MLP neurons of a small language model. Each row is named by its layer, matrix (up: input weights; down: output weights) and neuron, and shows model dimensions 96-191. Each number is 128 + 32 x the weight over its row's rms, rounded and kept within 0 to 255. Numbers have three digits each.
Before each neuron's rows, "fires on" lists the tokens most often at its 100 highest values on Wikipedia text that the model never trained on; "fires in" lists the words (lower case) most often at its 100 highest values on Wikipedia text that the model never trained on.

fires on: " a"
fires in: "a"
L5.up2204:066160145125114157142114102120140135130186092075090181115119128082087156136081127178133108136157138112092109144174106102127084134082105124143138157116091101122056110102123149130167089193112140099106122141159124157139129139123093175091058131127084111105181133112172135074144180167068132067
L5.down2204:134202145141137197225127129067150194113109150154154165157120135121153137151128105163116109108127146139058115126149114127099122184090135137108159101183096066090094121107138197168112126149078127101177084154141096150118198139097117134073125111179085115105145146152145170147138193089183091100

fires on: " in", " to", " New"
fires in: "in", "to", "new"
L5.up2338:145128189168090128130095119116136092149132105146156177080186184166141102111158159100081175126092173101109131111098123117145147101114116196157147126073147143134142124175156113187109150120179147101185142078046157129164130174104130106066136114120162165111100098073184059062136025092129106146
L5.down2338:125161173168125131099071180119159098082123104101162153117111126071082088124121120110157179087150165141084096125184093130157165157128131053143080123125106115075094132113152134161109213122070128099164145098181148102142138114112129124137122167182181122173134109147172158110095152137106101169

fires on: " is", " has", "s", " are", " have"
fires in: "is", "has", "are", "s", "have"
L5.up2686:207071100160045096123114160120165089142125111112174185105113108138166141138154117113105125134162104154150169192133048131114212150102109137115131094149137058094119150083161131115178138068133120142091137187136152082149144128145180142140111201102116102147118085162105140118111103105088134118
L5.down2686:112152109096170129120126181108103152151131171085144146202163185148166123074066087131128121091132122150100111114143166180138126132133166142117115162142098141125132127173123133136164128204105199120130143119097150136104089032197131149092110148144076072149182097140101181149121090153130107151

fires on: " a", "a", " A", " La", " la"
fires in: "a", "la", "claude"
L5.up1830:099068155133132157157082071142107120124131121096114152138108178138112127125183116135120097082104132160162068066137044118157103066139100127132121115175138120196157130157108122101123218185142160121080108117074135122125155085159123178146140155159112074118118150120191135088122139132219093162
L5.down1830:069159133104104175141112170109164140095192103106115117083104166154074168119154128146101234113124068185106114100192150149132086129108120097104121086175170085101153110141112165172116116118052137156154103099069069173101098103098142174129102090108094142157163135137078169161092125109147188095

fires on: " of", " in"
fires in: "of", "in"
L5.up1858:107071183111186082120229132094122135136143122152136122113125192146119095185173151167128147145113147113149160163127115172075150150182061110097080148085122120102142178069121153125152095151105142108163159122131140071131126193172131130070130163067119171125090194147131195103112088143147155101
L5.down1858:144065113145090082096159107160161133087108112170113093089107165173189099071061124105141093122151179155125127137067086077134113148078099207197140102124121104145051103108171115141158126095120118126090100106053059105086115106129040117180127193155163102125133110124147096144154102131137108162

fires on: " a"
fires in: "a"
L5.up798:093119070099133146199096160184084147188166075083126146101139133092091130076106089150172086092163133130098147163179174132123073165102130116160137182073128140112098118089109130155124130104152106131077090131122137157076115120159123164148158163218170104161142164229131112128132134128113142095
L5.down798:117159095133135143206104112188191110117121125158141114135124065158106129109166101162174112057126156127076085111187091165124106171130079085152145110146145122159154164133127186142149151098128144188165148097155121150103115176075171133163124132190124178068126221115176138141083145120072169140

fires on: " November", " March", " February", " of", " June"
fires in: "november", "march", "february", "june", "of"
L5.up2222:093041131080117131103099123157126129098142046062172179107141109140093125127107109105110126149151133146096137191124150152150128070102144095104109112104148121100135173193184105114115124143134067133122092123166136078168173129157050168115102100128134108166088145065171051144117119141121127142
L5.down2222:114063117106155107141077059085169126190095155113146128122153112130167139109170177152122114174140183132127142077125120195120177093144126186190101116121119171108139160093222175171131171126163081107129115133144184112133145171135115128149144155117132169082133082165052100168018155139095171102

fires on: " of", " both", " on", " two", " along", " across"
fires in: "of", "both", "on", "two", "along", "across"
L5.up1894:111123076124112110112095126109169125191111129167130144100127083115121141146122103133151126109169116140176072151192112098092077162041183166057127093105099147139060104129073080076212091123147116139105117055103121094205185124130141146102214180146078142169096092124116101143122165143103146094
L5.down1894:129156186122130180167182133115125107106190152127113078065095133073055134165105160112154104146129115083116126088131097149111123149143149120150087110139113097146067158188094144092141156146120138101124114144131135094125113111118148129179104084143125115161103090116056183154111152120137137194

fires on: " had", " has", " have", " having"
fires in: "had", "has", "have", "having"
L5.up1192:110117141141120141041172107093161159137104142118145154122115126141081138110158105107052130071111099115123128094152177158104073159155085122123114120115149153126130110141103198140179112163145164104142103083097142160165116155117137096113210134135125156160120088142123125121106133115106101137
L5.down1192:119161100088198088092097149114132163119120162131157121150106169090128106131128140156127118155098117110156116133086182196126109085148097117134104089138129101138069105104141115087145088149146166165134112095113110121103061127157092113065113160131078199130120179093153171154139161134122154114